Part of a small language model's weights: MLP 2304 GELU, RMSNorm before each block.
MLP neurons of a small language model. Each row is named by its layer, matrix (up: input weights) and neuron, and shows model dimensions 352-479. Each number is 128 + 24 x the weight over its row's rms, rounded and kept within 0 to 255. Numbers have three digits each.
After each neuron's rows, "fires on" lists the tokens most often at its 100 highest values on Wikipedia text that the model never trained on. A number after a token or word is its count.

L3.up2161:129102114135133101128129134124136129103127096140106107114149127128134117102123111104172138167112114167151085111158109108133143133151083146143101088128149123118190114109119089132133136142144148121134129142077128119116121111141075083141131092121108170126116137178118099130134117135100160143123123138153154116103079150102148182110149073174124115168171156166140144182138132135146136094171
fires on: " to" 32, " for" 19, " of" 10, " in" 10, " as" 4

L7.up1067:077138128171104109130116182108098143193139188128128124127127073138124139144146135111131174113179101077198164112152093133157146111179168136141144069116127168082107108119123141116144111158127137151118136116115093149153145111145160170123153143127139134124104180124124152103104117177081123105151116114139143095128136084079158139163117090134157119146111114158093170144147133120115078166131
fires on: " m" 20, " t" 14, "M" 8, " th" 6, "ly" 4, " much" 4

L3.up664:115136137141141140098145089115103126129121153101143127100144090134127101117117095138154140157141144095137148143151165130091144099154115103105128126089178134128157151136100077119134097144135139128157136131094138155132120122114184115120111117154185098142161153141114155122098139105148135148115096128139118107100128094083138124097158132137090105123137126125128118132089144114159116075161
fires on: " in" 39, " on" 36, " as" 5, "ed:" 4

L3.up834:120123121133108123138099126127133115169124117151134125135166171136120111148104110111101074133149124106105136109105135119151116103093106144131133167108117090108103131187161137116156101147156171104148096109111109178131138119139110141155103132164124120122140103128159121077135125134119096147073128078118152150103107095166128114098111109129160129119134133083085137129154126123136120095130
fires on: " of" 43, " at" 16, " in" 6, " the" 5

L3.up998:143127127119132122142138186101125168113158083150139156178128102147140084088121120131145138153141157171124145133140140118088108135148142165110114136123175111113154176130106123144114138141125154124069136139127165164119128124160138143135112102153123147084146130140068084102082132108103129159112124175126094127097101079122130146125121132125076150147127183096152131141152127101087126126148
fires on: " a" 59, " an" 24, " of" 7, " to" 7

L7.up1016:127122124152113141138158160096137147125128129115106154151111119153177131190143109080156067114145133107166117111055154117178078121123196192126144106137100083105110168121168172109130144098139121158060134125161130123144150138116102105110126162128118132148119100143158114127138152124107105145120134138145125114103124170086117144126101165147128146121129106125084129093100119122113112130175
fires on: " |" 25, " L" 7, " and" 6, " " 6, ");" 6

L3.up793:114153098094156112134153112119119153153115146126116182109170154154127140108158098121095125123086150141118156144090090131105111144130122163122090123134137132131075103112132120148097133153116110129149166130129143148153128141132142119125092121159157135121143138147089134133104134104128130089136149129153136142173107100107120135138117122141094164101145134146088115133183095144131142139126
fires on: ";" 21, ");" 14, " ;" 13, "," 7

L3.up229:127134171164139134121122108130126152143093096158127128120092100099133110163121127135117149139111151148131105135167163121145163125145131117105119146189096141085109166132118119123130082092169147160155103154125118132159103111147137130108149082142106124132111122104161145123131135152119150140150076061139114102169105164167178134114088145116142142160147105129151112141145142164172093145175
fires on: "-A" 18, "A" 13, "p" 9, "as" 7, "az" 5

L3.up127:129114150101125139127159158117105127100165136087148137135129164090182158119105138109128112129135110108116129147154122142110124173123102124099133102119113113089119089125125166137067076121141148131148139112120148160100125126148127120118117080119147115162155100119162119178082146165112135147142146181105132154114134101071095105126105158129153091104125138130107099095114151112138142168126
fires on: "-" 27, "|" 18, "I" 8, "\n" 6, " |" 5, "PI" 4

L7.up280:165138166142093087121164134130118136168137089168095078102103077123128106136152145153108168125153108102120146137114121135163147103150134148159127143195149133132119165151148114155114146138138119140151131138145105121083133147098166110116131136116129148128102149143121148092127139114136121118117143126155138109133144147106161108135129093099135159142111163113172137105138115127083126135114
fires on: "\n" 32, " re" 14, " St" 7, " (" 5, " |" 5

L3.up1346:109160120084162136144106081114166142136145105115108185144106136161129124113145132147135093144122153102119061133112099140113129113180143167163128118086135084131093118127133137147130112135153127148160172075150142132179131191143107148108110088177185100144112105101145155147112103146127156133122110146139103148115149132106133121103127113116108093119147129104143140140129092153163168095106
fires on: " |" 45, ";" 12, " of" 4

L3.up1995:124110080104125131138142123086159165137099148137147107160161166098087142166135106084143141087115124086098166132144139149104148136078102104134108136156092143117120073145156133129104137176133136138087138172125158105154090101087131113111099141144114123115136152149135131114138150139138147140127087088139171151141117155104166138123107111141182110119165096133142162158079113119089085120172
fires on: " as" 25, " to" 14, " be" 6, "ed" 5, " from" 5, "b" 4

L3.up410:131084153153088105188114122118144129115153126136149152128103077165126135112116111132109140130140134129134122106130142123159164142121126119157148122138126146116124141091159102088129146131159126135119116129107152129126121158125144117109160158127136104114156155126176123141123148160119166096135131129118116166153105166111114130149095130101094141116141159122120142128154140111144130120154
fires on: " in" 33, " at" 18, " all" 12, " by" 10, " are" 7, " is" 4

L7.up487:145148122156144096118148154116141161145146150108126117132168145044130101126167137150157157141136138103111101121136133096135098128121192131155162123138093136122110120123117123106151156155133135129158134128136130146097167181139126163120109106135132106165127098134150131135121136132126149142132157114126141123152076128156093100177148144128094155071139118114145133135147172126139118115102
fires on: " he" 14, " and" 13, " who" 11, " He" 10, " it" 8, " that" 6

L3.up335:115088161123145129128115119107107094144141131130120099137123130141112135133133109090123138126137146111125162111122092136142124113073139109138130122131188106139062148155114116144142104106124099181167166128128109166070113111141143125071093156140132149140118168097117122130168123126129128145115087159148144121113139162115146098117146151131166121138106136139130131099148095160118144118153
fires on: "\n" 96

L7.up1525:088116173135195106137151200134095167146160142105124135119123107141151143139162113142123142115164105104170097133158158131157133138162147093127083134115119124122139185112113096156170134098185131161127111128177116141139174131092138142091108169092124178108128133162169193149152076153106148131076134119122092119110106157090095111147123162108139154116171140125126151115160112180162101130147
fires on: " was" 33, "ly" 14, " most" 6, " well" 5, " much" 4, " were" 4

L7.up1776:110125130133103117142104098117124122129143121138148078100139108156163117136166141121125186141152116114158115137136126121142104102142146120124087102122063145180126115153173154119136127113161153155121137126139152137070148137141128101104149124106102125127115115156127174154108090098151142196167146178142079126100083138113143143122119151119133142164152121128100127118114064154140131126120
fires on: " was" 27, " were" 10, " also" 6, " be" 4, " change" 4

L3.up783:145109115166096101135092099147100129104117141092145127117127078116116143148164114169148176133148138135155113140087128117159109133128156159112143114142131116114123158124116159106120159183150146104127132129118100129103131110152163131157138126161145133103176125084083118130112162052133098134110168141109168140172110160149112085084138101138111152106168105140113150119112137165100118138158
fires on: " ==" 19, " by" 14, "\n" 9, " with" 8, "ing" 6, " ===" 5

L7.up6:146134101147143096089106108150129142120101177109140099155143140140132129125122089133125171128146114130168123142126131102151102121129160125115133128184149097160160110164164135112074131168096117162120096099122139107074173162158149101166119158131085096097146127119127138142109149111109116165147138104159131128151166144105176146098098194145119132105149164159146105092108097129110130122130
fires on: " =" 29, "===" 19, " ===" 17, "==" 9, " ==" 5

L3.up1421:140129156160123117149083108109114086095110116131132128154141127138124145130116175106143144139141123160124114146117123142118130116078117129103167118179109133161106116133144154153111162122168120142123173119140100124086122120157098139153127097171104144137131102112184102123157115114133101123105079107114135105146111148120105123115109131102130175129153133158121126151133124119145148111122
fires on: "," 12, " –" 9, "a," 9, " from" 8, ")," 6, " and" 6

L3.up731:114133094099144143114119140173132149175062149093123135127146121150152139127156134074100148132139130134104092115142113141140104138136122152139124138131145095147131121140114174089090124113144205106081097138165120136147089118095106141127134137113100130128112096097194142125147162166130128133135114142160120150098136081117178130108129119105167136126147189153118104149150101120148113129121
fires on: " in" 25, " of" 18, ":" 14, " into" 8, " to" 6

L3.up533:131134138132131130130082138164130107144108105123130123127082135144131083136130173100105140126142133106115133148100167131134123078058126131145119150084122114131093125165136106139173154140073116154138142110123089116051130113097117121163116155127147129115110135132142127160186135142123127141124117147150129128173165106112122102163126154083165142134134148115151134083161177114065165110158
fires on: "\n" 83, " Website:" 11, " |" 5

L3.up1724:110146116161115156095086097112144105096094138099124114118152114134147129119146160120108171139144135142159144172138108107106093135117116160173125151132150172153120118139149122112118115109154143115130154146148140110117135127151128101134144137165116109099107147090161106113155096142110112129133129117116114139075110114109143182146145152084106169128129150163135151142087105096144149127125
fires on: " and" 16, " as" 13, "-" 10, ")," 5, " or" 5, " called" 4

L7.up740:119105146130128176124201108143111149143133144117155146141136153164131132138199144082078057152157163138116136114127110132134096151133112091101156123132116140097109100169107137132111162147154139158162148139146116155156134131145100099120165148131158130127101144124129127118135133146136126158103147093193151111100112116128138127137108080136153155103113147137139111105119145128159077134148
fires on: " at" 29, " on" 11, " from" 10, " the" 10, " in" 9, " to" 7

L3.up1714:126139134082110106116166175120120086142093164119117096121150094097097122153151156087154114165157104147065090090146077158147123142140147141179188127155115165109121100128178119117137169108141128122130120129099118146148108089145126104149133137145113126111127113122121145186136120108148153122136106109119105097141103115126130157077116107125122098092117155107144107141086139135160141109138
fires on: " to" 13, " are" 11, " in" 8, " is" 8, " were" 7, " or" 5

L7.up1885:148137127101162165120145149120145134124123120147107035166140143150109156090163136088109077116136160123116167155082141132116136106144116135149134089132149119091090187108125104151120133093125092175106116159166126146104137119179122092149103104106118094135145150120139146131138163100127093153138121123146094131141096146134094122131102151138156187043114174133134128127142093093120126125138
fires on: "\n" 100

L3.up956:079140125109115107146140146142123146147158115114109126154152115098131118127129116119147150074097092147118138133139083125120108131102093125169103140195144106115067143164110101131108117114129137115124120149108074093153126120141111125158161112146134136112081133138146132141133151147096132089169111103132158110090083123132174130071131155121128112208140049099150112125105127151115083119064
fires on: " to" 25, " of" 13, " |" 10, " at" 8, " from" 5

L3.up2165:129103151133114149133114156182138154132133120135170113117109150098091105083144163140132083150103105108147128179158163116136122113106122090119120111130169126122112107156122111085101115118112134106091137104164187138137144113112132145159093163152147140105092085123125104122127131157102148139134092169116117121116175109144136158169150134151118145104148124104113129129154139122147142090162
fires on: " of" 34, " with" 18, " to" 5

L3.up446:121122167132129129108130108163124170141104102105129099091133142109123127122086159132092127156122087153111098127121127120165154130108135149149059107116133126126113186119072123127120132127093116121156121164133110130143138161131107113134124113174098150119116131137090120143127185096127146127172127143129094135098078111143144102135139138104122142143112096121104125187114146073094140118099
fires on: " after" 26, " for" 12, "ina" 7, " After" 7, " back" 4, " to" 4

L3.up338:120157091103114098155145201130188148119116089147121121095147125136110105084133200097119108118086073137100125115113158107104124159076110116115167144107116140101104192136107129111104146075109085116156128140116130097159120124126156148132134097113136140113116126142124134169146123122143125092150142116128118160081126124134090120126141111097104158122165121142075131145154109042137077096147
fires on: " of" 48, " for" 17, " to" 11, " at" 6

L3.up78:151118099123141149185156121113114152124159111055207136169171124111154170131125111116111136161137064131133132169137102162093096120142164114142102115126097144138140079137142120116129140134124154148136110115150149108105123176148127099165123120110148137129112125124141122163092144133114139108130126127189182115145095144138142134102160127141098084149121118166164076065090110157175161140134
fires on: " ==" 25, "on" 15, " and" 10, "==" 8, ")," 7, "|" 5

L3.up1039:116132131128108177144158110112150121092078123163148145131169115144106145135238093102092122107115122119122147105138117124118130125120161096119133139126142167103124164120159158111141116089123121144124140156113110097119132106121105104076151150136130147076149132133087119148138126126113131087135131085127137142145132168100152151104112099116132145122134129128169152116132121083112120094162
fires on: " with" 19, " of" 11, " in" 9, " from" 8, " by" 7

L3.up1453:105158163112149161078167132133111124151161118163149121111066109117108120084109088131136121120118118144114158163137120098134141165126159108161149100137143120170183108155143114127109122171160127112113153082082128131146119161172132159116106141184139099121118129111173157133125124139125119120119087113166142148134140123126172138128103145132096112125161120127137124130158113114121193081095
fires on: " at" 39, " of" 11, ":" 7, " to" 6, "UN" 6, " from" 5

L7.up743:159174100149155110102129151143125155098091135096107095095143082120114089169134138146140133135148115154124148140127074117120126118144140124122131136131131141069104116112166142154117183116147160130162145143150123113145121145093138159117115093131146131163125101148132164132126170085099145144155131129141188129105120073121101144137123141136115175122124164100133178118140158145132149124097
fires on: " is" 49, " are" 9, " also" 4

L7.up1547:116138117135109115143111129124103119137114111123144145128146110124120143162136173109134133145113136140127121167145076125126112129140096141099120100134151116130104098075184131117116167126146139126145181137147080101127082125139111161120081115162096121095151171166137172141093144110126117128179148119138078126082142119160114126128129130117161108118136148131110133127138118103104159143158
fires on: "b" 24, "ib" 11, "is" 11, "ch" 4, "st" 4, " are" 4

L3.up1973:129142100077143127131168116133088119103133138150138148121107194124123151142094121147151119140130098130116183101119159123154108121091116158132097140128106119145139140126131174104137105110162128151090141127119112149095123102117096149132114157078123123139140124131129170115122135126158120096127143102090166136107181144114144072108151110122130132151140134117125105079082124151120140153145
fires on: " in" 41, " at" 32, " of" 4

L7.up955:125146168149138146175121143144158082131167117143117138183147143119141088148147140072120135141129090126142138114097101174127111150101084115154127120173158124117077127154138121148110138157141155117096129105136128121117137105118167100098111123117102174149122165131113121153136132128133119097173139099103142155097151145125140121118147123109115147124109144100126148130126132138122113125132
fires on: " L" 48, " |" 27, " W" 6, " at" 6, " the" 5

L3.up1126:083140131130109093149124140110139129157069125087097149105075138117111176142144109118129128151164111145098111152148120112097103124170088144091139168114144102123124121120137134125144130083166137101128130109101113150124111098113143132159122082094136107104089114159106134157169191035105153077129138062099117159109128135112154118110120158123125146118136090161107119122097109103147128099128
fires on: " about" 20, " on" 20, " in" 14, " to" 11, " of" 8, " was" 5

L3.up1950:125091139138106113155141145144114151123142106129110104137100090136111151095118104176130130096120108129169138140087110137096098135112119123134062121143177084131119125162097130111091102112141123123087129118103147107129086152112144143128097089155121139137123116133160114156163165110103113101154081110149115123095144152138182172133136145146098172089168078104123150128151161134145147133125
fires on: " at" 27, " of" 23, " to" 11, " near" 10, " in" 9, " |" 7

L3.up763:156140147132148108132105144147166158147119103134116113120112085150172115114075094116126130111155125102126109114152116090113135143104129123120110105157152119133115118078131157112164150184129116150132117122106124093135152134103147117107084143136093104108150157109185119109156099177139136096131129144115108151101097086153133094119099151140128138116160168144115135154122102084118129120177
fires on: ":" 24, " in" 10, " by" 8, " of" 8, " as" 6, " and" 4

L3.up1697:108163113123106079124106101147114133120131121141121168117143113071132122127129143093131110157090122166122109156150172149103132137137099134102131154153142101115140125127105113158129165138154131163127120126111139142126129106125130106145116146094055102097127135148155106114115109139150113144111159123150136104090107114125082139137128138147112152095108097123140118137115107115080123129125
fires on: " to" 25, " –" 10, " and" 8, " in" 5, " of" 5, " -" 4

L3.up1656:132102126124132117090135124114132127106120091129188112104165179148124176109070092110138151113163151146092152119160134119117098139124116158113138134096151132162129102167143124149095139114120101111136146161126115137122184129142151112128146121103157196112103129110124132193134104106119162126123183169110139138146148145115101139106103108112118118127082132141144167110123101151114166128170
fires on: " to" 22, " that" 11, " of" 9, "-" 7, "in" 5

L3.up1754:172124139180118097156108083134106168138117162130111116117122125168159144177113132119094130138137120136122140135126148136101144127104115174107131144130107111170201137132138132135104127092128110170105107098127128146104110133165127127145158114147127134109116120133186141140109086121158110107042101157128118112160103148154133125113135154136114129124123122171099135093147133101109132097105
fires on: " his" 17, " and" 14, " their" 9, "," 8, " its" 6, " her" 5

L3.up1808:119158113131099162117125117119136103138162122178109123124140149104137136161124056125110146163145163122118136139104134160121165127159134165127153126141125141116109126181144123152180119134145130147136098143115102183170087131156147136149081124095082093098128129149114131141128095158143142145107184118196154133122126103122122125127101116153116107133138151141115118150127130101146144091076
fires on: " to" 26, " of" 21, "eg" 4, "ul" 4, " in" 4

L3.up531:113123115112177125101143139121156134106107111121141097114138151168150128101080107115084149132107152131124128159122118125126165129106144117148139140115148133138056157133103162137100102117131111153105119101130140136093159119108132105108127145147129154080127166143135134095106139178143115115140098129111149123131137127136122069165122106143166130148053108131109126077106134138145122080168
fires on: "\n" 98

L3.up1914:120170102152144089130138146164140114120139148135155128125120142122087155159160104139115131111116113125152117135132128105126086151149100156099106065100102130103149134101148159099107118131143135131128147144132128135145075155141185169144108169097108088106162123154077128130126146134161138118116104110133143154100172176129139119108126099150161147121164134064107147101121132140111129097127
fires on: "===" 27, " on" 10, " at" 7, ":" 7, " in" 6

L3.up15:129123111103141126112088114133141122109124101158122129158081140131110116128134142119142121140141116130135110124140103110116116142164176164116098133108142064125137108118134138153119110133133159098144122110125153137125132114147136139149112167154157118154134096102166135134133143124125138126124141148168153135136148140082105142136096136135096148124132083148064120123132101093148110144140
fires on: " with" 47, ";" 22, ")," 11, " who" 4, " that" 4

L7.up773:113164113134119145160139151121147128145111085107118180094122152113149122086137198135173120101128117121141145181141116087131134141109143152137098179143157108119152141130155112152115150142140103101152124148129121122111089132092139129159113132143162102092080156122144077147131105150104139124140158184157116121136120154095110170106147203137117111093146133177131096104157149158056119133126
fires on: " |" 41, "-" 16, " in" 6, "a" 5

L3.up1788:098150113149128120152160170107128142081113122100108112098113138138133021128153150111141148154105106143072131106116100106084132123146110155127150091157108157085152153083180129110140104162113107138170114153109131136140101103093101179092131121149133134146135125072112170146111120122125138129120107104105148155112085103101130131138126108120158131184137128119161104119111136136131105121143
fires on: " of" 60, " is" 7, "it" 4

L3.up2273:118122133136127087162181132106120134107139128199109131139138134139163138091128131112141114120132097134143131141150176115128133160119107103119120128109143202113112147119093169130138153109128154139123131105104129123153127192111088145144141150139121138124075126129094128138153069099129114168141121110181138129127115162115103168105097151145147123099149103116113129150107080103116155134159
fires on: " of" 24, " to" 11, " first" 7, " on" 5, " founded" 4

L3.up701:116121131150175105158145107105085152162093127120152115143127138091145101135121122164115134145093129081117092123142139116129083153111145162157142122126116078155177137133106114087131175119137152088095119092114129141139095119138136144146130100136115142137129143121127107129117104119099110106156181146103149102126178145106132125111085123121190151143131126127150124132133184136162140117155
fires on: "es" 21, "E" 9, "e" 8, "que" 7, "ri" 7

L3.up1853:132148140126107095113162103129140131141140112132134114124137112129146115116167122082104132132131102087138165161112114105142167128145113142100106086136149161133070147141099166117147118107083108149065129098114116108096147133091100138089161093096124138090123125139124128106134122120113130145130162133131158101122151109141127155100119145164142136143139144132150151095103154111152145118181
fires on: "\n" 49, " of" 27, "In" 6, " to" 4, " in" 4

L3.up1063:137113102115117188117120156102094096156143177167127126145088097132123120135123139142136177141174115097074141139139086168130134079133106152123128109153109130098123137119187109105111119107130120117112136165125130174143148109179137126177101170169098142088145120098176151121141126158133114143095134128129121127115094153134143127110134127101099138126110124111134162154137156113069130135149
fires on: " a" 32, " two" 17, " an" 7, " (a" 5

L3.up1959:095155173179139075114143140130115130106079117159153153096147125118128161170110137109151142151127106130113094136145159127157151104173107101159102103133120164102093145136141128138096119103158130116160097149078142171105118091124106151127191105144103153050139129137151138145131118151127121121162126140110127141130138108167187167072144060086178154176158094093109122120102164159126145122131
fires on: "-A" 24, " \"A" 17, " (A" 15, "r" 9, "A" 8

L7.up136:113118080133086122169146140130122144120127142140127160128142151123143156117146141111108107143154123111101156129138144103114072151133110106177156162114138125081135099147075125114127166109142128144141107155134121123107122159117114160122115112103099113155115117088154127120146113151139134158138139069151113106137093118153137099142101145159110145161158116152133120130076103156117176099107
fires on: " the" 36, " and" 13, " who" 7, ":" 6, " 6;" 4

L3.up1856:127131123097133135097092144152140187136116125132151122125102101096149133159137142130115140131164095109139135149112120109107146153139143116177093121137115099135090151180142146135137136125096153096094147117132144115135153102130120139100113139128164128125125103204094122104167122103149145125112079123128102122173152153146107115155111110111097152145114089141122152144091164091099136137076
fires on: " of" 40, "ul" 12, " |" 6, " first" 5, "el" 4

L3.up1647:140168125130146098149120148136172167130081131139202129126105153166131130134102122115116131152148121136142142126165152115087125139134159175092111115151146099121151124129144119162105138124103073171162099199126144167169151116096122108153083147118156098124158141095128132148126189104112121123131135117140128122075124094154113154096098130137158150118148142149121107111147132146126117139138
fires on: " |" 43, "ant" 10, "at" 5, "ult" 5, "t" 4, "as" 4

L3.up1477:161116082141146073121121116093134096098116162087159147127093125134134136123079123159117145107135169097126156100138117131108098132086082135136105084179135122112151136079117131141133092134086114185131143133100127096158138122145183141139124140138136128114110144168123113115141126156099133120150128138130146119150101144138110115082114089141167092095145110142112163120067141123144119144133
fires on: " as" 49, " for" 22, " be" 6, " of" 4, "ed" 4

L7.up2127:108139103113094117149133110162139142139125103134113098093124147080131130123139124145118107108152149102152132158144097135152126157106139142134077080121144145078099061137139163110144111115144111149145155131140094109116170133120099140140119082119140102141103119129137178104082122162149096162131101114119148088142129078150079099147143105110145127145134135108184123123087155144145111113163
fires on: " of" 28, " to" 13, " for" 6, ":" 5

L7.up1202:112094147192104136143126154136139141165100102158117151113117122080109119114073155114137156168098116130152121155135122164120135120138110125116119162112139122146112155146119102108124132126141159133129100167095137153128102138062098141130125133154129166110154141110150127167137154122122128099121117122115059139146124111138103152121080131085115170176177139097116159156115138162140131119156
fires on: " an" 92, " An" 4

L3.up1703:128151132137156106152143139133169123109124126146136120152156121100147097111160138093109135088115099142178147138125167119099151104110148164123117103157130122123123104108106136156110157124109092133142141122148141085089174112083113137112108164107125103107147141154128143119111127121119098143125143145123129089149120127100117121109115165180114124116137118152097149088104142135094102126174
fires on: " and" 24, ");" 16, " by" 9, " to" 6, " as" 6, " with" 5

L7.up508:123132118121141150117137117129140124114093105126179175151105100135115120144108138100138136116097174187150119129104109141150143145145142156110091137085162130133119131103107139091102146147097116112143113161127100139131116119105133123130080159150134142099135160126151142113100150114130171107125132142127098134155159129161079166116120099146184083088143101155148124133173115159095161167116
fires on: " |" 47, "-" 12, "s," 5, " have" 4, " -" 4

L3.up1948:169139156101126151127152131133102096097097115175157103089099121097125105096128157109112118161158111118114137115150139131150147138117161136106170128124127140092126126159117114107118157097129083163145147167149097172140095099134117110130102084156115134098074122156111125149139145140143106099112122158111124139063161095132108186162122111141154105129154092113100106155099171143145088098132
fires on: " of" 33, " for" 6, " to" 6, " a" 5, " in" 4, " by" 4

L3.up677:099146103115092114131127142156089125138118102117100134125136145131121125136118100105109129136149122136094140162146135148150135129134124152090178105164127138154088140109124083107156090139133113122113136103121103121127125117101112112124177084100149149126107141137150120113106095142146108099120152126108100108138173120129121148137104123152118144106162136098160114153111108127136132087145
fires on: "\n" 40, "-" 30, " to" 12, "al" 6

L7.up69:104122111123117115102150130126098088154116152145153176112105164108085129147150122110128132153155094127075101116107126123170148126148178136135177087126146122131069135135070100130150165177113113151093148165167135176158117053169166158138079147095122143135157136150128117139117140173117140156137170136138122153146145128108091164158086123100088084130123122143115155146122104136119131097156
fires on: " the" 28, " of" 8, " during" 6, " World" 6, " in" 6, " at" 6

L3.up112:153169081140118080132097157133154106156157099154115134111102114149143094143113147142161145117146090110098141121138143145122147130145104107173138086133137173107103128100124136141170114141109134147118165159143130179116138141130092144075126152142120144120116108158116135104137103148135133098122121109125113125156140149150130148151097146136149147116129156109110148112140156146066107135128
fires on: " |" 21, " and" 12, " an" 10, " of" 6, " a" 6, "|" 5

L7.up83:136131132112124113132136138105123130109152139127197088126094160121161137161160121134117115111135178179157139149152149141126129115160161108093115128128131104152110131118096114167069140129118133124090154132107116133124141153185128143127177053121135145153124128116126131131088134160109066082130112107121115158131145152100112137155118168107117156134100130109107108116133149149130162158114
fires on: "\n" 56, " Party" 5

L7.up456:153132144084154129139099118099110122165135119141107108130138116105113122129142162096108162158115119136107170174154125176110107134137125119168129141136094133131112121119148119106107159115118133137102157144130167111076083144136098121145096125127150121097135107107090142135088098154122142141148109132102173131152178136139109076181131158187157115120129165126116153141122107130121150101116
fires on: " g" 16, " s" 11, " r" 11, " t" 8, " dis" 5

L3.up151:130096155136145109109128117127134130115153123092125176111127101167101116110121159134124109151133159152123114143137143170144120145111130197133121087133144106129149120147147188149139088129088130117151119093126147112118151146135172121135165125160114178135062111155145140125126163114135112146170152119139139113169119123114156135138135114131124153159122121155083146107115193103133149131142
fires on: " for" 69, " For" 12, "for" 4, " of" 4, "il" 4

L7.up67:165177151140135109134154126119126123165105126126153125163135159125125093115121145093111087134124097116097130182111085109122120137112131161102109104133111136159115104109146150127144140135166140103119142118126127150151128121089169055135113124149088123116141115146122141107139117116167152115114141139118147141086099097089112157129104162147110127152127124127081178164108142137146153136141
fires on: " t" 17, " s" 13, " ret" 9, " were" 6, " re" 5

L7.up927:103127133135119152116168129099076147081139167124158107098150071131123160112170106115110146122111159150129115111145124111117155130105117134117133125118158133141086142175085134130101124141146161133142105138127125119147194171130173125091130114154144148124118100141130166142133098099132123115132151125135131121125119124157141163085139106122106110121161130122135126149147144158153092150129
fires on: " on" 63, " On" 27, "On" 8

L7.up1093:104160143176126139133122122106151186173130074120102107119164161112114090134128118121105172131165161144164130143128145107114143142164133119178089122115137080120106099092123114100089086131153193149088113100163106155128118145132119184146124093168148140106134148138142133155117162120125165112116082102131103148163116113136111120085127128072135131163175164105126112090113162146104113111172
fires on: " an" 95

L3.up1350:118115178146118145106122113061126127076134119110137122119180121128099142125135113107117125116124153143107118139109124141118116141184123128106118096084125064120082137166096122134138145093113099110111129108108098167138124116105119128075074148126154144115114139135106119112118125115134165123087097079116132126111138140121125149127131139158106118113124111130134115097142129151121107118118
fires on: "\n" 39, " in" 14, "." 5, " of" 4

L7.up57:100117086116095161122128086135115128137131129124095178116092136092091104131092094123154124085161171116147103134126145125099097129158183192135131107139142116159153140151113117111085176158152149151128131131119144148110110113119148104094131150164119112127128119154141114127134149142136132110120138131125097127137112176101110191122133165138095130087171128183119137109155148113099154139116
fires on: " to" 26, " |" 25, " the" 10, " in" 9, " at" 5

L3.up1553:139118141138107141112128133154137145090119185125164132156102091123142121106107121159127118159085117182145123153159144170120128115093142106102083159131132143132121084132115113120107139154107125160101147116173169125103140108117128119144149118125121100135118130121099129118104106117157112127106113148143119146101121129110148130180119161104131137111069147117121132102122056117089141151144
fires on: "\n" 90

L3.up1362:101125137108139112186096156093142154114100127117145123143109151122154114102082089105112166105178096137138109137119103116113122159139129132127132145143177157111123158133140117126085123127128117123099167149126152147108133121117125132116112106160170142115101170134081164133113107086103131157158148141120071128115157135094175177089116147152136142124106129152091131168063132137156181134119
fires on: " of" 24, " to" 13, " former" 8, " new" 7, "al" 5, " a" 5

L7.up1258:152100158148114111169128135059126130140097159140164127141170131159146153109110159079151160146136138104139115147130176179106146145129115172101120133112112108108134154132089119151096140146092141126120091138175092137131113120081132151151137105172113167148145164098158109154126130142125114159122127136118127104123113126118129139125134101121158089145165093133106138140092144109097123139162
fires on: "C" 35, " an" 19, " (C" 12, "==C" 11, " \"C" 6, " (c" 5

L3.up1150:120098140096130170109142079139146140111110106124084139131131138120113131120143133155115104114178175109148126083128155113067154079110126127124114097121129089148137063152122145125104132106127091152145149121153133131149119108096108145150103094171129100116106109130128136154152137107139134121110135161136162150119142121138093108100147112141105154111133158132158136088150139150109106131142
fires on: " |" 26, "ar" 16, "ock" 9, " ===" 7, "s===" 4

L3.up1072:117130147111151128078141149136083135159095129095136119147116186189098157125201096088150125148148121114117144142157136123129133155148122108102090147149142102143139109147156103116104142148094139128096122122101104145115084089117134183133157124145111133128121097141119122121161131105145122118150087114107104114120124109116141140111108114093108121155156136121173129140091112116072126125144
fires on: " to" 24, " of" 20, " from" 15, " by" 10, " left" 8

L7.up895:119085077098123145095129162164112172169090091143096084121130139094113134153144143124162072100108142144143145166130109125176117132130095177129105120112117113132141129100148145091114135152090140118106129114151159106143123118177130132153100128143130129122097136136129090145139135142099111165124125130151120157093139127133136151092097115173110168159142133143077091129125138103119123087139
fires on: " |" 27, " of" 19, " at" 7, "-" 5, ");" 4